{"n_layer": 23, "d_model": 192, "n_head": 3, "n_kv_head": 1, "head_dim": 64, "d_mlp": 768, "vocab_size": 8048, "activation": "relu", "norm": "layernorm", "norm_place": "pre", "norm_eps": 1e-05, "positions": "rope", "rope_base": 10000.0, "rope_fraction": 1.0, "qk_norm": true, "attn_scale": 0.125, "bias": "all", "tie_embeddings": true, "parallel_block": true, "init": "normal", "init_std_qkv": 0.0352, "init_std_o": 0.0, "init_std_up": 0.0352, "init_std_down": 0.0, "optimizer": "adamw", "lr": 0.00187, "lr_mult_qkv": 0.4, "beta1": 0.95, "beta2": 0.95, "lr_head": 0.00881, "warmup_steps": 557, "schedule": "wsd", "decay_fraction": 0.795, "decay_shape": "linear", "final_lr_fraction": 0.1, "batch_tokens": [32768, 65536, 131072], "seq_len": 1024, "doc_mask": false, "train_tokens": 629700000, "steps": 8625, "dataset": "wikipedia_en"}
MLP neurons of a small language model. Each row is named by its layer, matrix (up: input weights) and neuron, and shows model dimensions 128-191. Each number is 128 + 24 x the weight over its row's rms, rounded and kept within 0 to 255.
After each neuron's rows, "fires in" lists the words (lower case) most often at its 100 highest values on Wikipedia text that the model never trained on.

L13.up587 [133 108 171 155 111  55 110 137 156 144 142 109 128  90 114 112 131 184 145  98  88 127 140 107 119 141 117 101 103 121 104 155 141 140 161 107 104 165 111  75 147 130 139 167 148  97 136 123 138 146 130 110 120 181 135 168 154 140 134  76 134 142 106 121]
fires in: "of", "in", "from", "an", "a", "on"

L12.up417 [131 135 136 133 110 133 135 135 150 142 107 128 133 133 140 123 112 115 193  96 150 123 166 120 162 114 105 128  65 103 134 145 141 127 108 119 137 147 152 120 158 209 112 140 131 137 117 162 153 133 105 152 123 105  65 130  70  99 138 149 160 114 135  90]
fires in: "they", "both"

L15.up45 [132 118 170 115 139 113 132 107 141 107  99 158 108 108  93 119 150 138 151 128 140 151 129 107 160 152 153 150  89 134  91  96 170 105 151  95 106 139 125 125 159 143 122 146  79 164 128 138  85  93  79 131  83 143 129 151 140 105 137 134 107 108  80 127]
fires in: "the", "pasha", "s"

L16.up493 [ 90 144 154 110 116 152 114 118 147 118 139 119 135 171 156 132 138 182 163 146 159 109 113 150 113 129 126 119  96 102  88 140 110  87 152 105 137 141 126 116 160 132 120 125 116 169 111 150 124 113 159 137 127 138 142 153  95 100 116 105 141 134 148 132]
fires in: "in", "first", "up", "into", "second"

L12.up111 [114 184 120 148 140 133 114 129 109 121 110 178 141 103 125 157 114 153 115  92 106 122 153 114 126 131 146 151 125 142 109 158 123 142 129 102 122 137  93 121 153 159 125 145 149  83 106 104 134 140 119 161  94 150 129 135 165 120  88 134 121 138 136 136]
fires in: "to", "between", "on", "with", "at"

L7.up490 [158  97 155 108 144 141  91 188 166 152 113 135 119 147 151  59 103 173 159 141 134  84 143 116 109 143 127 122 118 136 138 115 100 103 139 153 120 127 133 139 186 102 115 119 106 128 131 132 150 132 137 180 112 148 134 147 118 108 132 146 135 128 145 148]
fires in: "a", "much"

L7.up7 [139 117 143 117 169 112  99 146 125  98 136  85 105  99 127 136 105 132 108 136 154 104 188 141 118 108 146 146  90 151 138  90 116  85 143 136  82 146 124  88 170 141 136 135 124 117 131 144 142 115 113 168 115 137 101 176 108 125  52 124 132 111 141 114]
fires in: "of", "in", "formed", "over", "up"

L7.up276 [121 156  98 126 124 130  96 153 144 123 115 158 106 164 131 146 116 165 140 147 153 128 154 110 147  86 112 140 117 160 111  78 104 130 110 124 126 112 152 120 195 114 121  53 144 122 116 120 103 157 126 151 131 156 125 119 110 106 111 125 152 113 121 152]
fires in: "and", "to", "as", "of", "or", "into"

L7.up741 [142 135 125 133 155 109 150 148 138 132 133 124 163 116 129 111 141 138 100  93 100  97 141 140 161  91 123 130 127 112 122 132 116 101 170  99 111 118 106 117 174 140 124 114 106 106 122 146 130  86 137 126 103 108 114 212 112 182 122 128 133 142 153 115]
fires in: "of", "to", "from"

L13.up65 [144 172  42 145 155 100 146 191 151 122 133 111 111 117 165 144 122 111 128 143 110  86 144 131 140 113 128 149 129 153 112 116 117 141 125 133 168 164 129  63 199 154 115 128 125 140 144 166 144  89  87 104  93 157 129 178 123 136  89 122 148 139 132 132]
fires in: "of", "in", "whilst"

L11.up316 [153 100 175 110 127 124 115 134 148 129 137 145 154 131 117  96 103 129 169 116  96 119 143 133 161 160 132 136  95 144  88 128 134 103 178 142 151 125 134 107 110 146 135  96 120 135 103 145 128  98 103 173 132 133  94 151 114 103  58 117 110 120 132 142]
fires in: "was", "were", "had"

L6.up283 [128 178 113 138 122 161 129 161 129 139  99 145 154 152 120 127 110 150 136 133 124  96 177 100 143 111 172 152 176 126  95 138 153 134 138 109 151 105 119 119 157 120 125 132 111 116 134 125 128 111  94 154 142 166  80 140 154  92 100 116 119 108 146 134]
fires in: "with", "became", "as", "from", "into"

L7.up622 [172 120 139 118 120  71 140 125 149 174  94 149 108 158 160  97 132 111 118 123  94 178 164  95 127 156 125  86 103 100 106 126 149 119 145 102 149 131 136 129 140 129  96  93 120 133 138 148 133 101 106 127 110 139 152 111 123 138 135 124 103 119 124 110]
fires in: "was", "had", "were", "is"

L6.up592 [132 138 143 165 158 111 114 188 155 128 125 175 139 135 142  99  86 145 167 139 159 137 163 158 169  77 145 146 120 161 139 159 135 122 188 126 110 137 137 146 145 173 105 100  82  98 133 138 113 117 104 125 118 111  74 126 110 138 105 129  92 137 139 124]
fires in: "which", "what", "have", "how", "whom", "able"

L15.up607 [ 93 146  70 132 108 128 140  79 179 185 125 110 133 152 119 129 131 166 154 126 158 129 137 160 106 157 127  72 110  93 128 145 110  92 149 104 103 153 109 129 152 145 122 193 121 126 111 116  64 134 161 140 111 131 117  93 127 145 123 143  89 135 135 139]
fires in: "this", "that", "first", "second", "third", "fourth"

L15.up197 [149 155 127 118 135 110 151 175 136 124 122 183 137 115 129 148 121 171 128 135 124 145 142 117 123 117 143  86 145 159 124 120 151 130 134 112 150 116 112 132 129 114 123 118 148  93 106 134 120 125 131 121 129 157 104 134 130 135 111 111 135 118 145 155]
fires in: "by", "of", "at"

L12.up7 [145 152 129 123 157 110 148 195 132 134 162  72 130 140 156 100 113 108 126 148 101 111 152 135 136 117 112 150 130 172 139 119 131 137 172 111 132 136 105 116 129 115 114 141 121  89 137 108 122  85 101 108 124 135  86 177 132 149 125 119  99 117 139 112]
fires in: "of"

L6.up331 [136 156 110 139 148 147 131 154 154 114 156 103 124 134 138 159 153 154 145 145 194 116 122 125 124  82 119 166 134 142 136 131 112 139 135 116 127 121 113 147 148 150 108 145 150 116 142 136  57 150 146  96  90 189  82 123 155 126 105  86  91 123 130 115]
fires in: "of", "to", "his", "that", "this", "per"

L9.up759 [153 106 130 142 131 161  89 137 144 156  92 171  99 144 127  78 124 143 110  78 146 156 163 145 150 219 142 105  70 132 108 108 121 123 143 134 160  91 142 109 148 119 120 152 114 129 129 142 124 164 126 142 142 106 124 126 125 131 140 112 128 138 151  84]
fires in: "had", "was", "were", "will", "has"

L7.up231 [116 131 141 118 135 142 106 159 105 142  92 121 107 134 157 121 126 131 140 112 113 119 149  88 149 143 136 142 120 165 151 125 121 134 135 109  89 107 106 131 135 164 141 111 124 102 137 135 155 135 170 152  80 130  97 194 120 101  84 106 130 137 128 119]
fires in: "of", "other", "much", "more", "many"

L13.up230 [121 122 105 126 114  98 115 121 114  97 125 118 161 132 127 132  92 129 164  79  99 130 151 106 135  87 123 117 108 139 132 104 116 135 112 114 153  80 127  97 120 123 118 150  85 164 163 125 117  95 145  94 132 117 145 119 134 134 176 130 129 115 156 186]
fires in: "he", "and", "was", "it"

L16.up738 [ 75 152 154 150 141 125 136 176 154 145 123  88 109  92 144  76 100 151 119 144 106 128 154  85 136 116 160 184 148 139 140 130 145 163 139  98 106 137 130  99 168 128 123 127 125 177 168 102 124  78 104 108  69 195 114 165  99 126 151 113 130 123 169 145]
fires in: "on", "in", "of", "as", "from", "advisory"

L6.up276 [126 192 178 149 159 106 104 113 145 168  91 155 141  98 114 120 121 164 132  98 118 126 134 133 123 101 134 147 101 156 134 107 168 121 113 145 145 119  91 124 121  99 107 102 167  83 132 185 116 111 134 132 147 130 107 132 100  90 168 112 141 116 128 137]
fires in: "of", "describes"

L20.up717 [150 113 151 151  81 122 155 172 151 119 120 102 112 151 157 142  98 100 120 178 134 126 116 142 144 155 140 124 138 134 154 138 152 111 114 102 135 129 127 120 123 141 111 161 173 134 106 180 132 125 146 115  82 136 104 168 172 118 121 177 129 152  83 101]
fires in: "the", "is", "and", "was", "as", "s"

L11.up135 [119 141 152 170 127 105 128 151 131 165 146 155 112 106 159 115 113 146 121 119 146  92 115 111 117 156 129 143 106 157 140 103 138  93 137 128 144 135 127 132 151 199 109 162 122  94 122 153 102 133 160  99 109 129 121 150 146 138 130 108 131  86 141 137]
fires in: "of", "north", "from", "across", "throughout"

L18.up90 [140 114 121 129 123 131 135 170 157 119 142 111 120 110 146 122 108 111 140 168 160  86 112  94 156 103 170 142 142 155 136 119 135 142 114 142 159 153 111  69 138 167 126 157 121 135 115 153 126 115  87 120 113 153  60 124 140 144 127 115 104 141 113 174]
fires in: "it", "and"

L15.up16 [117 119 135 148 146 171  97 148 145 148 128 112 163  89 111 125 109 132 159 126 114 139 129  97 160 158 151 137 124 125 130 118 132 125 173 102  91  92 120 103 149 182 101 145  98 139 125 135 132  63  98 117 112 141 135 110  96 144 103 135 134  72 147 125]
fires in: "i", "he", "we", "she"

L11.up527 [162 126 149 104 151  82 114 141 118 188 101 132 114 136 125 157 124 140 149  82 106 181 177  90 107 120 125  77 120 107 146  99 137 138 129 135  73 118 141  65 161 153 129 155 123 148 175 119  94 126 135 143 103 162 117 147 130 140 166  82 122 113 155 164]
fires in: "a", "an"

L9.up394 [115 150 148 113 147 178 124 146  77 134 143 112 155 128 131 130 136 136 158 115 125 117 118  91 144 145 149 146  96 122 145  98 160 110 130 103  73 137 144 101 161 186  85 169 119 137 109 183 160 169 109 142 113 145  51 130 124 113 145 139 113 126 128 113]
fires in: "that", "software", "who", "we", "which", "i"

L9.up215 [149 152 102 142 171 103 114 167 148 124 131 146 125 130 125 138 123 159 101  92 143 103 124 131 111 130 164 130 116 145  99 123 153 129 138 121 158 120 134  80 134  96 112 136 153 117 117  99  95 119 127 119 164 137 104 156  58 139 167 117 131 124 140 100]
fires in: "of", "with", "by", "against", "replaced"

L16.up139 [130 161 141 152 121 129 114 160 130 153 143 108 162  90 114 103 144 144 161  91  95 100 118 117 161 135 137 136 136 187 141 154 150  93 135 132 141 158 119 107 147 173 132 108 126 146  98 147 100 134 153 162 113 149 103 146 161 140 112 141 119 149 112 122]
fires in: "for", "of", "to", "by", "from"

L11.up117 [145 170 121 131 145 129 118 175 126 221 129 133 135  68 116 160 103 117 136 141 135 138 151 119 124 171 162 153 125 121 130 133 127 131 133 101 170  89  80 142 121 141 114 129 130 121 140 112 134 141 118 107 130 161 117 169 144 138 150 128 149 125 168 134]
fires in: "at"

L7.up12 [128 137 136 145 156 118 115 112 149 161 128 103 122  93 153 145 114 176 144  92 128 154 110 143 126 107 119 155  80 117 128  68 146  97 134 139 125  96 109  95 127 130 128 121 115 124 132 168 100  92 142 105 129 142 122 108 129 117 135 156 132 137 138 106]
fires in: "to", "of", "for"

L7.up503 [118 121 175 139 148  81 176 101 128 186 134  90 134 116 121 127 107 132 129 132 117 169 121 152  95 116 155 151 107 102 126 111 160 101 139  91  90 146 117  99 159 165 124 130 130 129 152 154 162  83 150  67 108 145 101 125 136 128 118  85 174 113 110 134]
fires in: "of", "most", "largest", "chief", "all", "major"

L2.up658 [157 119 142 138 142  95  97 152 173 131 125 140 155  90 131 119 100 139 131  98 144 154 117  76 142 122 112 129 117 106  85 100 136  86 134  92 147 143 130 125 121 119 133 126 111 174 156 151 136 107 133 123  99 137  77  98 140 136 151 126 135 159 146 132]
fires in: "was", "chief", "lieutenant", "been", "while"

L7.up341 [131 125 116 116 112 111  81 157 150 152 157 125 155 141 119  94 134 182 165 113  69 129 156 104 158 153 155 131 128 126 118 114 114 117 149 152 117  90 111  98 147 128 128 149 134 112  97 128 158 126 102 163 125 108 119 126 131 111 123 166  85 123 140 144]
fires in: "is", "was"

L16.up439 [151 145 130 128 127 150 120 208 112 161 138 130 121 136 151 104 131 151 164 143 112 127 158 111 152 179 144 119 142 136 132 112 118 123 160 106 130 118 104  99 117 128 116 109  91 109 142 143 134 109 140 137 113 156 123 182 141 132 157 114 155 110 134 103]
fires in: "is", "not", "s", "no", "expression", "much"

L12.up80 [125 120 110 149 148 123 136  84 106 173  69 142 119 133 146 117 130 155 152 138 154 122 115 138 147 140 181 131  62  96 104 141 141  82 169 139 125 197 125 111 115 157 115 147 156 117 114 128 133 168 134 104  60 127 113 165  66 158 104 115 151 136 134 134]
fires in: "made", "such", "known", "most"

L15.up126 [138 142 123 164 134 130 181 153 145 135 136 124 140 118 155 142 130 146 131 143 108 143 161 111 108 136  95 117 148 136 130 114 141 150 146  99 153 142  94 101 140 129 140 113 161  87 135 155 166 112 115 144  94  78 137 136 118 117  96 100  96 114 130  46]
fires in: "of", "with", "to", "and", "among"

L6.up374 [110 188 135 164 138 101 107 150 156 126 151 172 124 118 143 130  71 190 121 104  93 147 142 139 138 163 113 176 117 166 109 107 113 131 159 103 102 139  94 128 146 153 104 135 116 112 127 140 116 117 108  56 112 125 115 132 126 133 108 127 155 138 148 155]
fires in: "with", "against", "of", "effective"

L7.up550 [124 150  94 145 128 128 122 109 131 135 128 111 155  78  95 153 111 147 173 104 117 104 137 114 120 118 102 141 120 141 115 127 113 126 153 123 141 104 131 127 123 126 108 100 118 124 165 122  98 116 137 110  70 147 129 124 108 140 140 138  93 132 139 118]
fires in: "in", "on", "of", "to", "and"

L13.up511 [164 153  81 126 152  93 120 136 135 166  88 141 129 135 156 169 118 143 170  67 110 102 132 142 148 104 183 159 110 136 134 111 123 110 149  94 105 143 111 131 166 170 122 150 111 117 139 158 124 161  93 138 140 129 104 126 143 155 100 138 120 102 131  96]
fires in: "the", "there"

L16.up428 [161 147 147 154 152  91 120 145 122 177 127 112 133 130 148  83 125 136 142 152 142 160 145 146 133 139 140 120  65 140 125 165 139 101 162 128 100 119 119 146 115 122 141 149 107 114 155 139 147  99 102 151 112 132 114 153 162 125 134 130 137 130 110 106]
fires in: "my", "high", "its", "the", "his", "s"

L11.up553 [169 164 160 143 106 122 130 122 132 123  62 107 133 123 138 120 108 130 124 126 129 175 109  92 142 100 149 143 151 134 119 112 168 113 173 123 151 131 157 127 111 114 109 192 128 139 122 121 126 141 130 118 129 170 104 158 154 129 134 135 100 136 151 148]
fires in: "was", "well", "been", "step", "operate"

L18.up694 [148 135 177 141 158  96 127 155 143 177  80 139 165 132 109  92 123 165 147 123 133  92 141 106 118 138  97 127 118 192 130 151  95 112 158 115  66 140 136  96 146 113 129 143  83 157 151 134  93 123 117 148 105 144 143 158 125  96 151 136 124 148 130 132]
fires in: "a"

L11.up474 [181 140 101 124 151 114 104 190 152 121 117 130 158 115 157 119 102 156 158 134 124 127 172 138 138 122 111 149 150  97 121 116 159 106 120 126 114 153  73 125 167 138 126 112 113 138 100 127 145 136 139 158 144 149 130 147  89  99  81  92 107 107 141  71]
fires in: "of", "were", "are", "is", "into", "with"

L2.up7 [133 140 119 139 153 136  96 184 123 165 147 126 162 109 153 115  83 178 140 126  41 103 130 145 149 123 127 107  94 160  96 106 137  95 161 125 140 120  94 106 158 157 123 149 131  62 113 167 148 138 125  77  91 135 139 159 122 156 130 144 167 140 160 120]
fires in: "from", "against", "by", "at", "of", "towards"

L18.up736 [103 173 123 134 158 101 102 135 179 160 143 126 149 161 142 142 101 134 159 143 115 156 135 168 123 102 128 161 121 142 116 118 106 130 142 134 105 134  95 104 121 162 133 176 100 113 163 140 137 146 162 162 110 133  51 173 119 149 101  91 128 144 124 101]
fires in: "as", "of", "most", "more", "both", "in"

L6.up517 [133 138 109 128 170 122 157 161 122 101 123  96 134  97 153 115  85 109 112 105 115 124 120  82 145 153 112 136 171 147 109 120 115 135 135 125 144  79 134 113 147 159 120 126 114 173 114 109 142 139  67  91 138 150 127 139 116 141 110  77 105 104 139 161]
fires in: "he", "they", "she", "and"

L9.up153 [158 139  99 147 148 108  71 120 165 120 144 121 122 126 133 113 100 141 135 120  98  78 139 131 133 151 121 143 122 103 124 124  98  83 141 115 109 120  98  76 132 136 111  74 142  63 103 170 111 134 115 172 149 139  99 154  96 123 130 148  96 144 160 177]
fires in: "is", "to", "described", "are", "see", "was"

L13.up119 [137 171 181 110 101 120  39 149 150 128 136  94 136 102  91 140 125 135 117  79 122 138 140 128 132 135 126 188 105 198 141 101 135  75 117 120 138 106 135 125 165 153 107 145 152 153 170 162 114  95 135  95 116 144  96 110 167 134 122 149 152 114 124 129]
fires in: "of", "her", "for"

L13.up731 [142  98 107 131  98 155 125 110 113 152 144 133 145  95 148 141 106  74 127 105 118 147 171 150 150 113 121 104 124 151 133 158 153 128 166 135 149  92 139 118 129 159 121 114 106 115 188 116 106 128 146  74 116 155 117 117 138 160 117 146 124 141 136 138]
fires in: "at", "in", "to", "reached"

L12.up287 [129  95 136 146 135 140 141 144 196 113 129 123 160  80 144 109 108 113 173 140 142 134 146 103 138 120 116  92 127 169 126 128 150 106 145 130 144 115 116  99 140 174  73 164 102 151 123 130 109 122 113 168 102 138  79 124 133  91 118 140 144 127 138 139]
fires in: "they", "i", "we", "stamps"

L11.up56 [150 140 126 147 135 110 139 121 143 108  91 146 151 143 165  97  87 116 167 147  92  96 166  91 123 119 141 144 153 146  99  91 139 103 132 106 144 111 122 116 129 129 130 118  97  90 125 141 109 111 107 130 141 100 129 131  78 111 136 137 174 137 122 135]
fires in: "is", "have", "are", "has"

L2.up411 [131 129 123 168 144  91 104 101 175 189 126 111 116 144 122  72 124 145 135 134 137 138 134 122 104 158 150 111 119 146 106  88 140  98 123  86 130 122 117  99  90 140 109  91 123  78 145 155 128 136 126 117 134 125  60 167 104 191 103  89 122 127 112  99]
fires in: "known", "such", "described", "similar"

L12.up566 [132 120 142 135 114 150 114 180 175 179  95 130 123 100 135 105 168 136 138 123  99 140 138 123 126 108 112 120 145 101 127 181 103 121 162  98  83 101 134 104 151 111 132 133 121 130 132  96 146 103 123  80  80 155 142 120 121 148 113  70 117 118 126 147]
fires in: "the", "a"

L13.up443 [161 114 108 141 121 127 125 145 159 139  92 164 129 110 111 117 139 102 141 133 161 149 132 142 139  93 120 135 137 111 156 150 147  64 153 110 103 131 126 140 143 115 138 144 101  91 157 178 119 129 113 124  87 138 122 193 132 177 117 142 127 125 110 134]
fires in: "the", "her"

L6.up295 [119 137 132 147 128 121 130 125 128 105 132 132 116 137 131 124 131 161 161 147 142 144 148 130 122 135 110 148  88 160 147 164 154 111 123 131 127  58  76  97 173 124 126 121  94 122 122 131 128 130 153 147 108 129 100 132 133 106  85 161 134 116 128 156]
fires in: "of", "to", "installed"

L6.up82 [134 109 125 126 133 131 135 119 153 109 126  97 118 112 137 127 115 183 166 129 108 141 127 131 146 157 131 152 105 156 134 154 157 125 137 120 125  87  99 112 145 157 110 104 128 108 117 160 155 139  96 144 133 198  65 113  87  85  90 186 146 114 154 159]
fires in: "to", "i", "we"

L6.up676 [152 176 118 133 170 116 143 133 141 126 136 109 124  98 139 150 109 193 147  99 106 101 131  89 115 105 167 139 118 150 135 109 156 102 170 113 104 143 169 142 136 140 110 132 131 125 116 167 125 155 112 147 155 103 121 148 132 137 106 119  99 128 138 118]
fires in: "to", "of", "census", "were", "marr"

L7.up113 [123 167  97 135 129 160 137 159 134 164 140 134 138 116 108  98 160 129 150 111 132 150 123 147 123 116 156 150 131 175 115 150 112 139 135 111  78 170 118 129 144 140 110 168 115  88 143 125 138 123 125  99  71 145  94 137 131 101 144 140 109 110 149 156]
fires in: "that", "duties"

L19.up634 [142 112 139 122 134 120 149 122 125 110 148 102 182 146 107 147  84 120 134 120 105 132 155  80  92 111 127 120 115 114 149 127 132 120 141 113 134 119 115 121 101 131 124 105  81 164 178 152 165 108 136 130 113 162  92 143 120 144 148  75 130 135 176 155]
fires in: "he", "she", "and", "then"

L12.up719 [152 125 126 161 156 146 127 145 154 151  66 143 153 148 126  52 159 162 141  87 134 115 164  95 139 135 111 111 128 150 124 127 102 113 160 127  71  99 105 138 127 115 133 121 106 109 142 136  83 151 144 133 137 142 116 113  84 111 117 135 102 140 132 143]
fires in: "a"

L16.up549 [109 147  98 151 151 141 156 126 173 144 137  83 180 120 155  91 160 137 142 143  94 126 113 127 153 123 130 163 130 135 164 127 130 106 176 120 131  93 144  98 153 116 107 152 117 176 120 179 154 128 114 142 147 146 137 136 103 142 124  95 117 122 133 130]
fires in: "the", "of", "a", "one"

L2.up767 [124  98 148 127 138 144  71 117 103 135 122 122 159 118 133 131  91 169 205 122 126 131 183 143 212 100 158 114 107 149 103 124 105 107 186  96 163 126 137 134 136 155 125 118  92  87 106 133 158 127 104 117 100 146 100 141 120 137 104 176  83 127 134 129]
fires in: "which", "should", "having", "have", "being", "need"

L16.up284 [125  92 119 143 116  97 168 163 169 144 139 112 162 123 103  78 108 180 147 151 171 153 151 137 151 113 117 151 100 117 125 159 133  56 121 109 120  94 114 108 101 134 129 150  90 134 153 154 114 104 125 122 115 152 102 149 158 146 120 104 101 122 131 164]
fires in: "s", "her", "his", "its", "my", "their"

L6.up170 [163 120 107 156 144 127 106 133 170 126 106 150 142 102 108  79 124 159 150 149 171 114  90  86 127 109 125 137 108 164 146 163 153  99 136 140 118 145 157 140 154 103 128 129 116  91 143 133 145 130 130 132 100 129  80 140 113 157 106 131 154 120 157 129]
fires in: "much", "known", "out", "many", "short", "night"

L12.up515 [158 164 106 139 142 129 100 157 164 142 121 135 159 126 122 156 144 135 162 112 100 119 164 111 156 106 172 124 121 110 101 116 116 102 154 139 121 100  79 128 151 105 108 117 147  78 145 136 100 128 147 126 116 177 151 147 147 139 133 122 108 120 139 155]
fires in: "at", "born"

L11.up556 [119 141 179 109 123 138  74 135 146 137 146 106 132 115 161 149 115 134 120 128  99 103 129 126 120 144 104 180  83 166 139 127 137 121 139 124 159 147 125 132 118 121 123 124  98 122 119 145 145 113 145 139 114 122 111 166 146 125 121  95 127 144 135 131]
fires in: "was", "were", "results", "not"

L2.up458 [143 136 136 162 129 140 110 178 115 123 143  99 143 123 170 117  86 164 149  74 136 123 170 112 116 130 137 165 132 129 107 103 122  73 175 104  72 130  90  84 120 129 125 110 110 135 151 156 133 121 149  80 119 168 152 116 171 120  83 171 119 129 166 131]
fires in: "for", "using", "from", "through", "about", "by"

L16.up740 [128 135 173 104 153  99 145 134 170 119 124 130 139  99 109  79 108 152 150  95 128 149 132  80 144 131 109 131 114 113 141 161 152 108 132 127 116 133 110  91 107 169 115 152 111 109 171 125  89 143  66 173 114 123 131 165 112 132 120 149  73 135 131 130]
fires in: "his", "s", "her"

L18.up341 [127  98 159 101 139 115 139 138 128 138  75 135 139 112 160  74 113 110 146 167 124 186 183 135 129 177 124 137 108 116 143 117 126 120 173 118  94  93 123  82 150 139 136 121 166 127 118 139 116 118  99 138 103 193 139 121 127 164  97 119 123  70 124 103]
fires in: "the"

L6.up12 [146 146 132 167 146 134 154 138 121 180 109 112 154 110 167 144 140 141 144 132 111 141 138 114 135 126 183 169 127 151 129  89 138 122 146 112 106 119 106  93 166 131 103 105 139 151 103 181 135 117  95 110 138 165  98 119 161 131 120  92 100 127 118 117]
fires in: "of", "the", "shrek"

L7.up576 [132 102 130 149 164  94 153 158 128 173 132 149 128 141 132 168  68 187 133 116 123 100 157 143 130 106 129 115 121 143 140  91 114 123 143 150 119 119 128 139 163 125 114 110 137  66 119 151 143 132 128 120 144 110 129 131 112  86 119 122 137 122 211 117]
fires in: "under", "to", "with", "of", "despite", "critical"

L7.up740 [101 177 110 122 150  67 131 154 154 132 105 142 167 111 126 162 106 169 146 142 125  98 158 127 127 112 146 117 110 111  70 167 121 151 146 103 150 146 158  99 144 114 125 141 112 121 111 120 124 132  93 141 100 139 142 133  98 153 102 133 136 118 161 126]
fires in: "by", "as", "with", "to"

L6.up684 [178 121 120 122 134 124  90 123 146 116 105 111 129 125 132  94  84 129 142 127 142 155 141  76 132 133  89 129 123 130 124 144 106  72 128 121 136  94 130 129 162 105 122 186 124 114 137 129 103 130 125 112 112 167  80 165 134 146 160  89 128 136 162 180]
fires in: "she", "her", "they"

L6.up734 [137 165 131 126 139 101 129 147 145 155  94 128 153 117 112 113 149 130 115 106 133 146 134  97 141 111 141 136 112 123 134 122  99 134 135 125 118 104  89 145 139 167 131 122 114  81 153 183 138  88  89 137  82 128  80 138  88 176 121 148  82 130 141 134]
fires in: "s"

L6.up637 [121 132 106 148 112 108 109 102 144 103 126 137 113 125 140 125 147 128 126 150 143  83 145  51 136 139 142 116 151 141  90 120 104 132 130 116 141  91 111  98 175 129 121 114 133 103 108 100 123 134 111 109 132 155  96 150 106 122 145 130 101 119 136 165]
fires in: "to", "is", "on", "called", "from", "via"

L9.up578 [112 144 165 169 141 109 122  85 137 151 141  98 172 135 136 127 120 159 150  86 120 123 108 133 147 143 120 163 114 142 128  95 121  71 131 125 103  56 115 123 123 101 122 145 127 116 174  93 105 120 137 141 135 215 126 136 162 138 145 100 129 121 127 116]
fires in: "to", "of"

L9.up88 [147 139 168 133 133 119  90  95 126 151 109 141 154  79 120 107 120 147 165 113 117 129 156 134 140 117 134 136 119 156 137 113 121 114 141 136 102 135  92 122 148 152 131 134 124 133 153 128 140 103 115 127 105 170 120 160  82 107 113 114 155 126 117 119]
fires in: "a", "an"